Part of a small language model's weights: untied embeddings, a variant of Muon for these matrices.
MLP neurons of a small language model. Each row is named by its layer, matrix (down: output weights) and neuron, and shows model dimensions 576-671. Each number is 500 + 25 x the weight over its row's rms, rounded and kept within 0 to 999. Numbers have three digits each. A neuron's up and down rows have the sign that makes its largest values positive.
After each neuron's rows, "raises" lists the tokens whose logits its output raises most directly, leaving later layers aside.

L5.down1686:485517493471500490509549481494493542498478517499524470542493485478489482530506512485501483494479497523509529501503490509521513490505502476491482482498507467497519492488543549467512523487487514518547518530440507521521537528477529531501533493509553518505524512508525486459516506504524531460
raises: " Hong", " Zhang", " Kong", " China", " Guang"

L5.down2154:535467515514506517542497441515570493482508508515490509495512472522488523523504524523487510503516472453480468498483453498476495491495486492508512508531490482440514507517490493505501494514472489519472444510472509457497483534519572535524512444509485467513498505509506479532510490517468528496
raises: "ient", "ute", "eration", "ience", "issance"

L5.down423:483491496501525472504492516469495498500514523509509504521491487536508491493484531481456528453488471476511462530496471482506525467462502488459518532519511518488519525549520506527508503512533500519537519508545487502485528496482513520468519504463526493473481522532507480531528560546536480460
raises: " provide", " make", " improve", " compete", " give"

L5.down1804:528529467472459511511479524515530475521531467491492528465482518476526482504522477514461516484489533553448467522514514512469491534506498475496486523467478499521529524479508511472492505542532502515495493513475522518491477492539461511506495514514510422562476524564519490465500507469461494511
raises: "cing", "qu", "ced", "ces", "ron"

L5.down1307:490526529524522465501525448501546480500501506515504473510506515524499502473511507512523564508474480474554500468469521513505540535475541512533468458539500512589516499507481530523472540528550541458514482544492503524503480481450513524486521509498462489497489495489489489501484514488532505514
raises: " to", " To", " who", " whom", "ah"

L5.down35:473507522493496508469535479526487498496478525484536472485449458486510516447495514489510527507523542499461494528510466481487475468524521492473511507480500503507549521507500485463501508427529483526540508525488508509508523477500484503480448518499489472500486485498519502522540507487523467465
raises: " center", " Center", " Jr", " centers", " Wisconsin"

L5.down1145:507492487509464541496506461487515543475479492521483518456460490471465501492549491552536489487521523514508525475499518542492468508474512534493506471505519464466492524517491522516505462498475472504518503488509498520511491480476522520481460518542529502471489507509449519481521492508505517505
raises: "ued", "istic", "izes", "istics", "ues"

L5.down302:498490527495514510480510519486487505472483560473512507482504497485492516493583475501519530550467536481519505513507464480517535511481482552499529508490521469532519504515513467465512469418519497524499481477498528474515436528504490514499543504539527457511488451484484464495513478506512475542
raises: "n", "m", "ium", "per", "y"